{"num_hidden_layers": 12, "num_key_value_heads": 1, "rope_theta": 10000.0, "qk_norm": false, "init_std_qkv": 0.0255, "init_std_o": 0.0, "optimizer": "muon_variant", "decay_shape": "sqrt"}
MLP neurons of a small language model. Each row is named by its layer, matrix (up: input weights) and neuron, and shows model dimensions 144-239. Each number is 500 + 40 x the weight over its row's rms, rounded and kept within 0 to 999. Numbers have three digits each.
After each neuron's rows, "fires after" lists the tokens most often just before its 100 highest values on Wikipedia text that the model never trained on.

L5.up1070:471535521454515477522500482488456556444489483497485468499526515496473545543478515530530472498503534606552490529448514522370428527492485501490473566449475500564547495442440532485526503480427545587430486441580521531520502490501511499465519515423504489560505584513454454562497491531454445477
fires after: "0", "9", "5", "th", "4", "2"

L8.up630:464460440493548487477428494504505465521487526575461602506509521528537477535518438494465536449448433501541433574475490485489502502528502606460487442492565467469525431480540507478488519482527477532492499529500495496475480503522480509550521496503472506557428480493519512563548476489501460507
fires after: "9", "1", " "

L4.up1342:502514486583489540485445521534504449569533454469515460542464440471463513548492481509543461541480476519565486479589484515466514473625484494455479507433547548536482489497495506564477490528558543424470472583547437473488422470482494593478511466435521510520469403570557503512479553591557458520
fires after: "0", "8", "7", "9", "5", " War"

L7.up1103:444515466539544563531453514515510579522531481567530446508513548474604471477430488484457513440504468437545471469552481564470533521504516504563485517516469484519497480506498555470553472524485461481447433474528518522488460499392510523535523515501428524427567481465502542471525501502515490500
fires after: " |", " ", ")"

L7.up632:515403485476532493510484551486556513555530512515567553528481491489441496419526457560514484513468574406477507493521482520603473476510477512560483508502494455496491522484448427492489513565536458511538540526491515545539500561508481558485549538480548492491497537521489473673542528436504552444
fires after: "0", "9", "7", "8", "-"

L8.up805:479458485463476511456468525540492406510576549522435549472460460513437528536501425454521529480498491499430533547485527448545569503589549531479562542504557481518534433507501504483543533497523460511531459468468472600524470548441581420524533579449527476470493487497482481504539570479495505464
fires after: " ", "On", "2", " on", "1", " On"

L4.up253:445476462491542516468557528526424496511425498556543500502514443511465483403500471482489541451542477556473536516483535456464490500521511495458467431519533582543441492500517513462526479493504484532463469517517449483439463484546459436516472567491565490458570524489513488564522529542504485478
fires after: ".", ")", ".\"", ")."

L4.up1019:471491573451447464548520537527537556492450527518489496465462521541467513449574472502534514472464493516488506519451503504512515441520520511594524473479462491513515540490512484522550498445585562411488565546477464433517511542501479470518587525489409483499511446493408501567540556488458524485
fires after: " ", "0", "\n", "1"

L8.up1159:486508433460583523553478496410533544548489477507529513512608545498557432517468522486556512489398559422518474519515394595491502453485478483470506558545533517510463469467483482471463493532575512448522428488506427445491518487525519550516513532456556486518446465538552500497515530529452456516
fires after: ",", "0", "2", "3", "1", "6"

L4.up1229:539438523505514517456531484458528533454559478492467489617485558540426470521510500452444496470419501466507490406527493507535597506482521513471535506540459450607548445553535533546440490493489459497526480497553455537492519574542533470502563511487515475484440485544519520579434493453450544520
fires after: "0", "9", "1", "8", "s", "3"

L4.up1182:544534587547472526466522499489496525492484466444458449542463529494534463554575503537468486535496436475502481490525517524542478528487452476529471480529462513519490407553422596482563496534505474517456531510535548435500480511520550469490531537524549460524502568424548523507550537553571548495
fires after: "\n", " The", "==", " the", "-", ")"

L8.up540:482517531538458505573469440492484468449444468463480503498609489522449530435491476528481529534448465446533395508536516519486499552486453540448434500556533511461455449515472494529499542457500523458490507465565416448528495517494464541503478473439488474606543480534471446534529543573516461494
fires after: "9", ",", "0", " ", " It"

L8.up1089:554466507444387483589480541442501448491514444553529459562480513526582493470612524489556483483534419479475432460520527536535447530550534537469525448489491541499520500431491465458548524574550501502480517506482474579502571511575538471526461427478469542452515504484469494481534477462495497466
fires after: " ", "3"

L5.up519:534494536505492493480523433507513474559557469481518453485478571475509522512504562507543537507552561513526476483475487486460456526525487476538567483561526540479432512503462552486559504430558383468485520461504560520521484484560530510451489519416560532476565425536496564497491499487482514482
fires after: " ", "s"

L4.up457:476457513463537459479454459508586479558435480427512531523563496551438581638516512539599559530499463452514513478502549511458505535544459506489507428518463548533425421453443527509514544444436481460433429510497395488544498495519506517479493481512486558474468443578558487510475551479488472400
fires after: "3", "9", "8", "0", " Gu"

L4.up715:488474496454388445480597484481506537578512458542523445538457451544501472518549529433507537542467577532497509502524466434528480498463481538500465534461488545561460525472501487458552491477538477554503517470451560418465497468479510495497480521496547575355492479539441496536504444444511449432
fires after: "s", "tis", "C", " S", "is", "c"

L5.up54:569481547516508476536507542525494453489550557457474428545457511494514474553593443488468481502550459465441518405542441501496486475471513473493450512440486453497543442502551423452490447642560541447507533548492518513541494487485530491566506500526516508504461547558515471423486534453498549518
fires after: " ", " (", "^{"

L8.up80:511418571575503495482492481485514547491518501419498468551488479523487458537502480546410484477519515513573513537457488486598568475487487503477517519562478478502488492557486507475505467527418470428483428462451507467510509526567518456530521482471494472454499490501534483565481524539457517412
fires after: " the", " The", "The"

L4.up398:488524479395500511523465518467510543476522471509495501504454542502513471542453433571427446503484461488483552494558505459453508498573503486540500475552465497527599526524508463469473504471479526475446488504501505384472457448566462534540510537491442481546556491465560519477460532462485434596
fires after: " a", "1", "S", " ", " her", "2"

L7.up1098:436531482491549522583499515433503414536537475563485541492502473538451547527542462492466483493555426555453502435444479494544516466519542500537526433481496516531577520482442572513522438499522471539498517411553502511536464556478518490536490500577523503444564468464570522529466545453463501511
fires after: "2", "3", "1", "4", "7", "9"

L4.up781:476516487460528499515508469573504555508453511554502496492508456483493476431492489513506530438502479471511381452509595469521541470493457431513418576511562510503539469599492455476527530458454416506526446514493433569478464578486531409549504523457541500561537526511593590532515500586585512493
fires after: ".", ")", ").", "s"

L8.up506:500531546501539572486516552473436485506476555478604492443592499460455530516427489600501521518455591381516517521453513529479491460513511513492427478529497454445500538526473483472441556508541426417593537477512478472487561498502484561431515484548530483516513506514456535517514516526511507492
fires after: "0", ",", "5", "1", "2", "8"

L5.up1067:477474559454504440457484477527515447474484520531537525485482438519496454476466536492505488545545543560537530545522439465495447551534500523532515478464531527511464484456516573464467500514574466481524463452562476460497497521547532510560528521460519541501535451549497581494512561530481499513
fires after: "-", " \"", "s", " ", "{", " ("

L5.up480:581509538474517536407520477506533508473495479554472483505525516461465583475492495498470459520490577550489511531495555510482486465497495468468507520418496497485498467511518559464541467459521464443502448492556583525454598511486426460509519501352485483459572501498489535491509536446520452477
fires after: "s", "9", "k", " Arch", "bar"

L4.up1039:527440543492583529446464571471557527440451511521575458521497522463520511604497434484525438563426546510497569535471486496487455546559495419562535569555504482471525420496515521505546535500564516518473497566502427488507496500523543514499478487536468501584468508471467550520462489584408464517
fires after: " ", " (", "1", " m", " |"

L7.up1272:459448534452524453508522508452478416485513466476578478567506497469438507484488488483514509490472517452534579515527409484484518412488498479506522551434492497523507449461539483442478555534559438538488464501574530465536431545430562500555472544511542485498490523493574423399523515536478474442
fires after: " ", "–"

L8.up170:438470504483523535514545625501447552483501495497549529518537494460503535474506502519447497516513470525523425475445493552433576533456469518454417552526423506486541452447470521461521537520519476510529479522548446478511497497452525522522569491480445423533446424492474515530489512554487544549
fires after: " |", "9", "0", " ", "th"

L7.up716:494530507465429539525475504480459488470518488449461495570398536554526447467521557447451544608481526509407444463543491498516461458475496562515545529554472509533526529503414490466522440569503492419490503523474538515466531530467523448526475522478474472523544562451482514471515493485469505501
fires after: " ", " the", " first", " (", " second"

L8.up1099:529489432553479557529504482497541479545538490453510564545490505449506481460560503525533479491500519477571538458491433500509607502506532462473469552557488459491513485464552442504482498529508511494480450492502497434442488463458427455476494472513576384471557514468499561414558496464411507525
fires after: " ", "-"

L4.up126:470476455424541501551503470589536451502476506543536527435528436533531551417506473430438528482462461464554517434583593511476578478439535531505490491497465499510491456529516540540525490452512449505498441565508455500500483513582496449534429543541507505521533551472512497500530490462557479403
fires after: ".", ".\"", ")."

L4.up1155:454485596491507487484464475528497549541428533526440465444522495459547555454555436532517572541416503466554511459497493549492423548532535494542448519516542524465455479432477521575500542495532486479566411484555488542496461511542529550546446483473579505460505511498489575541550532506500540456
fires after: " ", ",", " to", " for"

L7.up292:467480443435525505561475477593493545461523469515577542528527520445573466510518527563432467447485474456506460477497468535500525501493525477430516521504527582493501587507408437507494487477566502366561478583525491479484488470461506543508498429441517488509544377565475490512489497485475526458
fires after: " ", " and", " which", " he", ",", " with"

L4.up924:496477415479542484478520401485423489460494481536473485516500503466474443516447516460440480520473482457453486538440455493513558472501582538529514509515517576512442482510527443413469482523476455441508443496444526483536533549540525484527459453507601463533470477549574513498539492465520472459
fires after: " the", "0", " a", "The", "A"

L7.up971:465506542524584489535581442514509497552516515528503521509472486469520535514476477459501498554481520528468534544440419547475495526543570499509501536445495495484466484560530461509523548574542478464541476505499508487575549516515519486464537444484426513518524525433510467456523499517578504477
fires after: " |", " (", " ", "1", " was"

L5.up1019:416434530557534502476615515532501520432535412492472438473486561450541533469522469479364529487445427525494498517467504470483532478546427428505461543580530476479547531429498519484526496501461501561479532498426451446520576430531475468480449631506496493470516471535461520508464460487492516504
fires after: " ", ","

L7.up920:465452448484514497490491502489430478564518489570474537496465574462546501499502475455505417579470493557442502532502462484537484525581522547441501449493519458532516485522449534496477457525553433447434523484436496471512469573545521499514475575526513488462414447495488540513410532491466528470
fires after: " ", " (", "–"

L7.up1439:502485523541577456532444440486531548504502520555549564554505456522487412489548502532500503463501477488505512462590403526547580559465502561510548491515504497601440470396465475502443483528480497519533492522537487545445448512524436554484477491525499501488370484528527437527561523536461509521
fires after: "0", "9", "1", "3", "a", "8"

L4.up927:491554542492529496479441431445500506417526482498483461481524505456524432516443477448513590488510536573539460518509464508478457551542475551486420509471487500524576454500579542477523471564458466569511469472538486526475493478567537485456535472565446589498514536505499491482491473463492519461
fires after: "0", ",", "9", "1", "8"

L4.up1490:426458550474519507520508468502444479478518439488565533489509569516460447480458510460558514468504480504532489479461422493521471459471504506465518451540474519536561406491549530436515463460500508491594515460510453536490576508443520538447511480455533551426462466476514487455521440480543500517
fires after: "0", "9", "^{"

L8.up234:497528448544499433560467476488470500556464461506525550541483509520512471473492496493462461589487565534423464473471458537538528438554540496482511446503536559425481488525521508518437546542510494476507483499547495506534489516523463444507466433463468406580476371493548520502453505500535546529
fires after: " ", " the", " \""

L4.up997:539462564598509459481563444404498490485573488518503484491508520500558520544484499512455500474438546548553513480456581566465400518522420506477528492498483483514440513461439518481464510540539493537481489467503513542488485512527433562513546570541520494497477432542527580457528455531515481448
fires after: " ", "9", "1", "ra", " Ha"

L8.up1301:467444527505527544511473537556506546521531497554585458539500515430512532542495461490465472554465452470502540476498407570448493488514552481554515576492462532453548529487493558493483534550553492499586426525530497496587473559487487544507481472503429524494494518476473553444491482486497493467
fires after: " ", " |", "9", " to", "′"

L4.up754:489518545440387564473516573504482529453480518530565442497464549454504438478623463496479512565467474538483541478503487478455539474574458489549485473517452493474505510514443516463498540489508511509483534518473486496503516461538442478497513503563476484419570517457528545527530432495483446467
fires after: " ", " C"

L8.up1331:447461498476601453508465442473517537521481474563537479421631562469590573452489570571485553451488471500513451527533483490500422499499467546492483487510485469528508480445439500461491429460544469512522495557475511493482492547470454546520423451467500497469443510533504521517526522504507499463
fires after: "1", " ", "9", "°", "2", "8"

L7.up1352:514515492492497501585515484490455569533575505478505494463578436433507447528480503456558511466452540586516476453541460422434499521497480495476450572543451473509501490491478552459613492572465502463490462464494431487535537485579425477544560506525511518530432483465521448461504579473516489518
fires after: ",", ".", "0"

L7.up940:514472559485504592526529518548481505502450480488463613461441529460501535475521538433448541390574546426488521529459507510473466513534504501586511471497436426464525576514490496489530486505468486460513453511455467546546497509453545570534506408515467500494554427479509565505445525489466496479
fires after: ".", "ris", "us", " Mc"